MLP neurons of a small language model. Each row is named by its layer, matrix (gate and up: input weights) and neuron, and shows model dimensions 48-143. Each number is 128 + 24 x the weight over its row's rms, rounded and kept within 0 to 255. Numbers have three digits each. A neuron's up and down rows have the sign that makes its largest values positive.
A block is one neuron, or neurons of one layer that tend to fire together. Before each block is what it responds to, as a language model described it from the Wikipedia text at the highest values.

Fires on the line break closing a short non-sentence line under a heading, such as image captions, short descriptions ("Serbian footballer") or table titles before body text or tables.
L6.gate292:127146153103128143129141172104133170104126128077086102134103095134129161170120124147135110080092131137165134179081165139106152136123171122139113085097134111149187114102103160149119179133104183109125143120160077114156116136057126097163115146133109096126118127123142133111074107139154107135
L6.up292:123109144123148124145120133152092138130098112136093154108112191125113115173181111148111138116158133167155087103166132126168161108128108126070109134121079133162100140138089123082114113101099135096163145141138146131110131161091148118156104111126121126132130158094094136131111092121140116133
L6.gate312:151106148101131149186134119154105149130171144121097098099133122118114127138105085161129108106104144146106102101135130152167111118084119094091125146135161130103112105101137089126116101123110108139101155122160115091119136161135124131137133130146091117109155081157117111129120102145162098148
L6.up312:139099114135108112170150167110131153152152156109139136142158113158132084160167136149125107148097149113127150118121155134093077131119102114144138132152125163086097130122144144127114142148138139105111122105142095160123116149116116133115145148162126105167135159120120149142064131121099126167
L6.gate612:134143099153075118103138096074162155120123094110145072120115126102112116162136129110161120117090124131160137134126117146158113084147092132108130124162082129101135125134146122104123158142092118140103185144142145110126129162109137071160147112107090110129103123138147100104093128084174132121
L6.up612:169122142133107138139076114107130137133131103130126129100113140130132121151155124111121139094076121048135149105145148128074169118147113081132129108127075113113130141100123110104151102133124176131104177070146145136100107125124110100123144154147137134097136131140143156093081130148108131095
L6.gate701:162167155141068126189127134136127121109172121148093125107152151165119136150099122124149120118125135161177108112119175137089126084121108100104134131132124148187129132054128120114112162167096169093137174111180127167176165165106106159125144148148173134107145139135111115114130158120145115169
L6.up701:134129112124097126125111135094152131154122160134125139098101151132136172130148140142140146119135111125138129121113132152118148109104127108104103162146100095153130133109137140090136157105159099123175166093149122120134104118142135159133142077115066136131104119126104089117136158137129133148

Colons, brackets, pipes and prepositions just before a value in structured listings, strongest after team names in goal-scorer lines (Rochdale:, Groningen:), also infobox fields and table cells.
L6.gate6:126100125131162156109109112159108115125153122112139138131138077121157148117131164119120108103112118122119189119115115066103117143135161163168122089090126126146152196116105154101147152134131095055133139139111151117149114123108104158073122123134099169155165177110126124157098145163127128118
L6.up6:104138135112090122108185073095082139143096157145090111100124117057147126140100107130123096123119134101083142110152099140124144156134135151148142122151096168128163160103148140090099176084107116126152110133163096141166107153134136178138128140158108134078127128111100124082107110144150091084
L6.gate320:098112101149098159187143114129099156124099093136107100156090146102090142135072113160128111116118132138103131110146152079157169120116096149159140094111123140124097110103160119097115078165140193101113122083106148111152108106090137125103145154114125108152138148143154085079136127128159116120
L6.up320:137128098133130088130141138069123119109120109123098163138117131145124123099143089097125117168140126175164125145121170177150106133101108134117141142109057133162149104102130116125130145110128179116118122106139110065151111109124095131107144120098115106076107128168177084094100159108105145121
L6.gate583:129121150089103140105126148148119136123111104144102139167120140141109163172147149136134053119093145120147169171147140080128132153163105190123134135087067148138126122163116122115157110157115149110130112157120159141121141088136124122109146113109139120166132140106133148109135158086123108154
L6.up583:109123125129156167134126146113167130130093116111101137136145137123126163128133145132143095117120121179114153150082142111150122166153098123165092153084124136134162139095115136147140140153122130146105111173169167147116098077145126143108135107105125150173146151141122131120124162114128163150
L6.gate585:120113146176108142166106150159134121118142120128108118136132135117141157154121161130104123131105112118131120122092134100092115156134145143136092125095080118137130127116149105120139143180131129111102109119135114108119141103160167155113149097154117144150150103143152135127075134160140127126
L6.up585:160122159139145138114113113115139123119148144104155131132134101162147116127151162050134064101090111164114138126143144116112089135130132104136151132112102146115106157078092163138164135097144093117072108083102098137094155130123106137130140117150139127145127126138147134122082149149125120129

First digit of a number starting a date, year, episode number or table cell in tables and lists, e.g. 1 in 1999, 2 in 2002.
L5.gate80:128086133097111162103112124124149147150168042132145071132155158159099160123113130135147109128134145133137154124136172133124086132104151092135122122121106132116121112129147129140124145109176134069106162144112140147160110138097148133134167131133092128133114124155124177151081174135120101121
L5.up80:143115104154126117133127111082117131101107117077104070154127091159100120132116087170142132139136164122150123126105149121118121087133158123161132133068110148092152124157148108167149160166109146126141165134154123156159143166099174139109121140159143154145133138122162112162117127121127082105
L5.gate96:141131148116156161156086156133166107070140136047125113170157104182141098133108119134128125114125136145117125135126101135112118136154141125139166104121116125129166145113131133126122130117142152103131079149135130132114165135105098096156123178115145171118154147160163121134112130122128126113
L5.up96:161142180142090083094159138121146130126128088081134136152125101096151128142147129098109159123144123141128132113140137088169096138145085109143134124119071140146097148178127117108122146125129125132161141101123141164125113135128126128128138122151154111123155119115140092125098108109085158126
L5.gate261:090126151115107134103191122139124111108101119141118178117109120160115113142159110168123112140112128125128181168145166112139122085113150179122096129161143160115144119144119155135119169157143153055122159141098119163146138128106137129090103142131124104160120137126137120101140116151130136137
L5.up261:128101145113115178112136102124108152129129109126115143162167103152140164110177137150096083111139149153125089143099141170147140153104127145106111124146129094102133147144099099142109108120151164129141087162159157145140134142140150063127092150116085129139140106158082139138133129087118078122
L5.gate326:128161152127138166106155134110103157132105124052131144105112185157141148122135131124102105138125130132122137162121159111151126133124135148082139081162094099106114112105135147116093180097131133131072095157130087096173129071100073118123110119114136122107095167108155120128137096203104115142
L5.up326:118132085126071167120138134098146138118121086160114093121148164131155126090126151155105103129155141138103122157151129178146137105117134136126112122122183107107120125155120184116156157150132099142120087101152108099113070127123127176159123122125117124151154164110113155128123106130115142111
L5.gate505:144151157103134106133109109137129119097154132080106102142125117144124179120119124097088141092075108140128163136075157184117130119133168150092138111120096128158169142097094089121108155125118117091121130117063116131140149127089124142131066098129153151121106132096133120119141165104123128155
L5.up505:167108143155103070131105144131103143150128173125150139142092147136142103125171084138152131170153115119132093133126093101113119120180128112162156100142165166104127126156131118014138146127138158130079126128150143124131104143116123143113113108114163113083143124158147100111111142103151131134
L5.gate560:116098142130097119147173178129145150118133110102124124113142165160113120107083093131144170109114137104147125144167125137111185126132150144133106139133105128120136125108115096118142156142118122106161118102134058130159123112096153095126103121136158110104188173097142087154170129139118168135
L5.up560:111132158158107171126115118106123129176124120123133115154109146159103140120105134085143125159112126121132099117175135124140081178096106102128097111133072138136139107128095166134149158130172162147156088157113136149105167114075099142161128136171111132156133079080134134162083138111180128099
L5.gate576:111155171117101118135138115152126159100099087149104148149132116139152106160130111119128126116126181155131103117083119098126107156111114131117144110117117134129155132153134149145119140095161115114110143105135163139155153119092115127126129124153134096109152135168122121119150113109130128134
L5.up576:146126091162136062117165130083169149159158150099123105181095108086162148108113095137140083132127130082138143127118159129100145139132117141151154134134168136184152154141139068143121158097132127123076143137125143139152077114133111103078109106127172139141110146121187088123104093150135151127
L5.gate664:122146163144100132135125136171102157089133084082128142139072103127171119158066136128135155138127094142167167136092126127128124145127163142140119118122173128162179170145171156109100186135159122134158148177115106150136153123114102136098097085159130109152143099101139105112101139107121086162
L5.up664:122160151120141156103144099143166138167119085135133144126152131091108118110097129144116114127137154104138096098126120140128144122103180132118098118158108100114183112139105167152122161134123099086140127123159129106131145126114114170162132156168096086145113129118079104129159104153178100082

Pronouns (him, it, himself) after verbs like named, made, calling, and word pieces of earlier-introduced names or nouns (Seedman, the scheme).
L5.gate142:129139161108111162194118111125142122083133122092112114162133112136132160119143181118156143145128147108150172120114185132121167138130096139108140129112130129153133109117110116127150116160156099125122176127127096130153119131111197135123132090140142101121155127156144148120099150194126161124
L5.up142:073132142114124117140125105094124153124143159091102143133168124121068141111101159077130093101147130167148140143135164148083103094097169118095143140167147126167105150122165151113155139139079100157145130114128134104146144155141126131111078133128125121156157119105110117142120078125119126119
L5.gate147:140125155109099146148160089131117137127150098111106130129135145140151153148111097109168156142155124126108145149087143116151099119139157130137101116138105100140135122108159157121113134139147120143102135140162081129105128134143104107190160091153129154140082138097149108145093142149110164163
L5.up147:167123095141173139144156114147131108141095139125124125128114145118119140135109106093171130149119134181100114110134149103171141125125113135121112130111128118161126157139136165121110113173103098175120125102133126097131105147140119088212120137156097171111097113092106092140131120147083151142
L5.gate267:151064079138128130140125130102172119093159118104130070149118173131152139174185111115139177146144111129124128118117135103135121125145118114131122118157172109167105077127148116104142124109098135190098102150092141117161152099140095158132110131125124181125193134134103075145151147103111125103
L5.up267:166125133133095159119161105118109133153111144085124137090148121148090160162175126106137132150160152105141087103112166124163117114143155118083100130161152139132110133131145157114139136140138095081127120091139131156151135135140104130104142115091100144109145125122126132091097122179101117124
L5.gate276:109130102147117198175095098136135126123169141097129101106127163149138177135138157149104117136149157063151109119136170084185151105130106082072087129119130118116148118138115137129092125180116146120108153145151153127123137174133098137115138116160145120147123118115086114131094140170100142144
L5.up276:135134140164141151128115150124143144120135152161096135143133158118132103139129102131113153142101148165074178153118145107103128086113120183115115151131129111159112144125141128093177127152091100095110095189101095136094144165155093103140155126143150075129105167111092111096153127166146122149
L5.gate328:152175126114132146108148114139113171127137125134118118145101123126136119136161099129089106119137145154160098116126147106086149129093159076133134100121120108105151136113118144160160166155125171125123132126090135104116102142106158121134099122147114112163151156100107110133132113122136131155
L5.up328:115129204098089170158093096122133108110167115074130106123127145157140175129089125121125171146109116116124119105161122147106133094125129093130165133138128106136137130155119142145137132121144089134111113147121087140148078153079117139140106166123157131119100085111133148138160129129107126131
L5.gate340:090135142088137118146169176150157151131116135159135104103130136180112148154151146075112127138128198106141130129174113129133127082123100078089159155106147123123109155132149117123182099108118128117057116122144137098127122089098141119178156168120113154121100146139163176138091089125116153124
L5.up340:113155158094123123134109142131130112088121141110141115104117140168135133179128171129150093102138170099115134137107141110107152110139101099121121141079153134107081126112081118163111139163174133172165153122096142130107121102133125097123132114141144144084125120160113112130151132103119092119
L5.gate403:117164157148097123107141146136113154133149130098121118190164110134106128137141134132124138129124141139127141152098157152129116167106183138161133136134075141163156182108126142098137151130118137100118151113139105132123144111093089129125121127123109117121123133100134095142109111137126137116
L5.up403:099129120121124150107088129141144123115125109131131126148186130123133158111129103121079141147138153175078109131137149154108137155094097095143106153125141097086133125143107150168145106156125144160090143133132151150130100114115101099131114102126142135104098132122098117132157130095135149096
L5.gate597:122130151105137141170115124159131163116154137126121131131117144142138140214121165112088157090120160137139111068131116131076150121168174105124097119158109143110135138141135106173146162179100127108163145108121137101141112119131107122161116111110143153136137140117155145090082145132153127127
L5.up597:178140183122163122131147130123138116108165137124121107120115134172141152163108109138091100144139134110099086121132105144152153107140124087122105151121111097133117126045140152151178154082094142093131115118111103129144088154133123167075100158095139135098130096132135085151182093100134140145

First token of a proper name already mentioned earlier, often a surname or company starting a sentence, e.g. Hod(lnaut), Vin(ton), Chen.
L3.gate78:123166127093163169123150155121144122104094125110108092140132118154160132141103144132093106164110144142102130106117107148144137109059105154131156122175148130151128165126132124127118146113126125097096150145115075147132107117070143130103113121139123161109111143080136119110186163144146168134
L3.up78:158105120127141120134134125192158129096132112166142188155073127135078135121133138161128130147124129158113091125135099130076129137053104100115067141137157123109114139147135136076146154113115097154137139164163110131114160160107120102135105112107146106116121140134095135180125138156083083133
L3.gate686:161105123113108184129111132151127170106131153116088112133129121150144122151163139118107151144102115117136132134119203155096170124155121140138128110151136128144128126150131106135129160100153125130112123112118114099101111152085124174131110138124140121126103173151113138123107095163103096162
L3.up686:169113097128134138115126128127102123131128163147138145136138110189115130138131102151121097159173128123152067120128113134119095163124128097164161148131135101130126132124084141113135128144144137137147112135114083135139127138105103109139126118098159125142121126137113145131125134133153149134

The token right after a person's or place name, especially the space before a goal minute in football scorer lists (Boniface 21'), also name continuations (Csaba V-ámosi, Holbein the).
L3.gate70:144156151122137161149144130145174128101150126133143115150132189125177169117102133137142137135087127113117142128164120146164140098124104139110164121121098102081112146103182107129155112148127154120127151106094100137111139140136145105143136147098158140127145121127115142117135143139116155139
L3.up70:118106143061119136132105142124110118134151112103091148114124131109150129102088132132107112138122129143123142143141110119140121104123111117061122136115104112066166117174138117167112130134179137098124125084160130091161163096155137131105171143153140109122142148094155139145162098113140134140
L3.gate404:118146113135142146169116082122144120149131110122104148100086166104128171117093129090147137066154123140129120167199115145153115180143139187135148082126120119148119198128101083124149146105121121157084121123115106135123111109137151131135135154200094147113174134139127132145125100145162153054
L3.up404:139102124118091103126132134144186093105147130111114151096090141142120117151106091132139175154140126142145117099119134139095138123117139161138102107146104154093145074140137172152099167129087149058127107086144103147119143127132126060088166159133155160118129108106148167114131141138174180093

Line breaks ending a short non-sentence line, such as an image caption, infobox or table title, or short description, just before a list, table or body text.
L5.gate85:157186168150100128120127126140130094142153147127112188122126152150144114130093160115122154113054099168081128111109118116152144159135088130060128145143120137112110128145136146126114157118154064105173143165117108159129125119160122173107158135130159142118109155082110125099122128122159128134
L5.up85:163129112159128153139121137160125106105084183103133161134128172137129093120146148124118089163080106105125141108188112135104143134137145146132097150142104118112136117136090197108141148107125139161110116144170125153139137125093137160187129127093105138184086127135113106117107188101146146121
L5.gate153:144144140112117119148149106094127137115184108157099100159117112132117158117123139097139126145097133122119175138081167108117124131157136111123156128108125155144145113111125124147106121105155132155119146116123108105099145121168108135159129115156105131119192123143118119144136114140115080133
L5.up153:131122116124110146108136142122119134123109144060111091156107096132134150164151158140117128137151136118182110095150149147094165117155167072164137152106139137091188120130110128161113115130130147164131151113116121158121119175111114116098079130122114105138107121136114156113140140097151132127
L5.gate190:146135132092176167139137115120136119095151126137134099078102146163149118124103164115140177096127138142109141139125169122138135164176131145088139120135150166112139104072140075132130115140144141106142150111119056098141157087115117164118158112101140115093105091124090142129172138172122117133
L5.up190:146112056156116144135128093115123140113122138138140143153104057154139136099110148109131132127149164140138171157108142129141104103104154139135113132121112142152156108123111133138120099097093144160140070125092107157166110099107174099119138163159109141123115157107120136095098130120107141155
L5.gate549:126143076099144152168128129174151146123160092133143122113110096158151130097126145152125117179095135120164115128099135151156164114188106103145166142116113098130153116128108146112138156089147101157146124107118097110147108141089119159155164142197108125131105142080150148145111152137163113138
L5.up549:140129139137113152164106163146114124119136116117127125143123119129158122105123162191125069162142140116146114112107136119132104128139135138102121156090120110116104087135140094137155133087108130161149099110120095139139119186132130126111122154181105063141142123116153081147138105132152141163
L5.gate581:177123147102129141102140136115110125142117113105120131139087103149158156174148137140156076143111121118092151159115134079093133109162146124147170102088149129155136121117108113134152172123140123144169146106130110110145228116083172121109139122112115133111137141123133120150113112103139141150
L5.up581:166117133107135083154115159155121102159088092132121155138099138122154139155124134106114113106133115145085145121126147126126144137155134102111140122112115118095145122144117139096144084162139113139133135139139094110114125173157147140123127127120094133066102122118087103100071174153144153142
L5.gate586:141114103113146127141142098137141132120160161113138123122142120093159161143108179146124109123124119108106139157153131104152147112142130089117141149070123167139171096103155153162122114155118120154124171106145137125103135137176092150156163131156099106108140130132119164144146135141068111145
L5.up586:155142143147145150153081113181127102079105130109130141147122139181114131146098119128122127101135151124128134106157108137161123117123120152136116115116124130113101150136152123118133109087150111122134104114124113175148141129139129128118120110127074169082090106165140091147121180103102131126
L5.gate682:152132153126143123119098109122160123084147096126143155082132124190129152102162109138084107142133117079182148113120169119197111161135144156126152111118073153141168119102128180137113162141138134122166109107131079106173160129123152135111095142165113113136135158117150099142125157146102142128
L5.up682:172064109094156139106113128116107107128123127114153131123072099087153108157145130114055167142134114152144120134132122189158154133114109105104133116124096099084149124107118154133120110111133108095136109144141102153140122112120127135088154134147130134148121136185101138158149149102133132169
L5.gate694:173139131133174126106139147125109139115147112138133107096088118167126112087150120103120114112117109136122103116150089135142126129108170081118148111129139170073162122128119081126136124124109147112114136073121120130118117099079122129137134139151133172109118134100070103126116140140089138136
L5.up694:169126119110111118096159101104113113127144144142133127155103111121131111113114120186123131134104081147123120152120163084129122131100154132128154130114146134127152092107082153170153100147146161153141181106100099128098163098084112103118114111140104093110134117077091099118125123070147103121

Separators and leading digits right after a person's name in lists: goal minutes in match reports (Devine 95'), commas or semicolons between names, table pipes.
L5.gate8:141142116145110133122157087166124130130165120123132110157137131112109174132121121114169076078146134156129118181139143141135126120146165081136111104091140121160123150131121114119161151161138109095156167159118130143084155124140081113146090153107139120157140125106150117128088152160112110164
L5.up8:163134147122151139108113080087122125128114123101133132119131164084115158136136065135132144130137130144097123140122135112126151089184101103151137142097122161110128104110148151139180121153146122099153134122126121118093128137164134102158103162119159117133136145106137103136132157141128111136
L5.gate104:142110173075108141112135162137121126104122127135111135114145123124169158097096175117134095098082139124121176147093136081095132154125129144141151141140114098146126131090097107143093162125099124130154133154100161162175072136145133096082147140103085154100125150132114085146115108168083124107
L5.up104:119140155140168132127161110127129146147098134105140153122141124125127115133151079131158124128090160123149093105128153150129083134135169139092111101138072156113142144133147115109109115090107136085122119105114151125158153117142126123130111150136127156179145153129132113144168105103131108160
L5.gate155:164128158139122151139127140106103133123152127131162118135140114122160153127136124105117105137133122113081173134172135127122133107156159139132139155099147100134139154097135078142110175131094103138124122147143125156120165106094138129117142115121147152138139160175099132156083122169151166119
L5.up155:137094119129166119145134177147142094104128118145144158101100113118127164099132114148139131132140130084105121131113113124100116144137118125113134136083142116111091094119159100152144124096080113103144087159111138116168111127160129111093152143130141125120129131141117124127124110149101113137
L5.gate424:121140128110122114159086114129077129159154109142099094111098090129131169131155098140138103131098168169132148119120152153118162135128142141123163071110118118098129124133091134134111177182128144078100122102083143092137130110126140171088137127155128152141148109072147108181096144154139147123
L5.up424:121123099107143119115124150134144130108164126159099097121138153101178143152100161115094148135157157146117151119137137097151087185114108138140139120091144180117130130125128131091120143142134121110152157119195176166140093119126090149137095133144110147153105147123097144129154130160122142151
L5.gate471:152122142143122138144152126145114147081112113119080119124106132087129135079142088150145092127095137139089164136152094130105130140103109121143165138116156109117109127155113147126084095125096139151119169132171107108088102157173107132116134142091133132135122140112137162123140103119125137085
L5.up471:129169126094155085117131152119104119094129146160116134078106163120124122169113136143139097101143117118076134095087130123150125142137123088109121117113142138140125130148120101120110084178134153110166158115143119114080073092172146120151136151154147151119134107129168135139157109112139162181
L5.gate507:130152162156157140109102162133135096097149088153116119144142185135140121101129120112175143120122096115114124103160127104157110187131090109153141128117139144121136150128170156110124160136126122131116159138198133123087114116158127121138159137123138105134134113116099158140140156112124141115
L5.up507:159096127110178157152098132171069126083132192129151118117117181115166181144098155143124131131111127130092102106149104095160159147109117083106142102113137140142135127109131133155099103100163146097089143095168146116167098109138118123095133139091122149130115136111120130119141091129143132133
L5.gate607:139084167131152136140124137112103107103179108142156112150122135109118102112129162084089132089120122153116157144107142085134148138161084137117130082098103111151137128114157110134094166121144088077120107120111158118132106148143107136077113151137130163113130116116136101176121094129122162108
L5.up607:150158074084113151111119086162124127120073119149138169149129088138146150158159148142125155119155111120104109139156118141175110122128119099127141114160157167137119126140123154135113114158158095127141086145160117130150130102140132124092076105108082113076136144112118142125095148136106121161
L5.gate670:106138094097125124104108100116137180138166100139143104124119142102124160106072154145145120127077099102115155115135168123170118146120127146079135126093127102133083120125117175133137117093131111107155138095111142122145124146155140132096075103112138112120160182171149109123137095133137094140
L5.up670:109108140113131134131105167151183139121140154103101147111108133130097112105127126132148142086156126152142146094155091140120123163122114112135156123144125127055125147140085142146157075123108136211135127125151177101109150116161144129161170130163089102112152100106121129164139111121142131129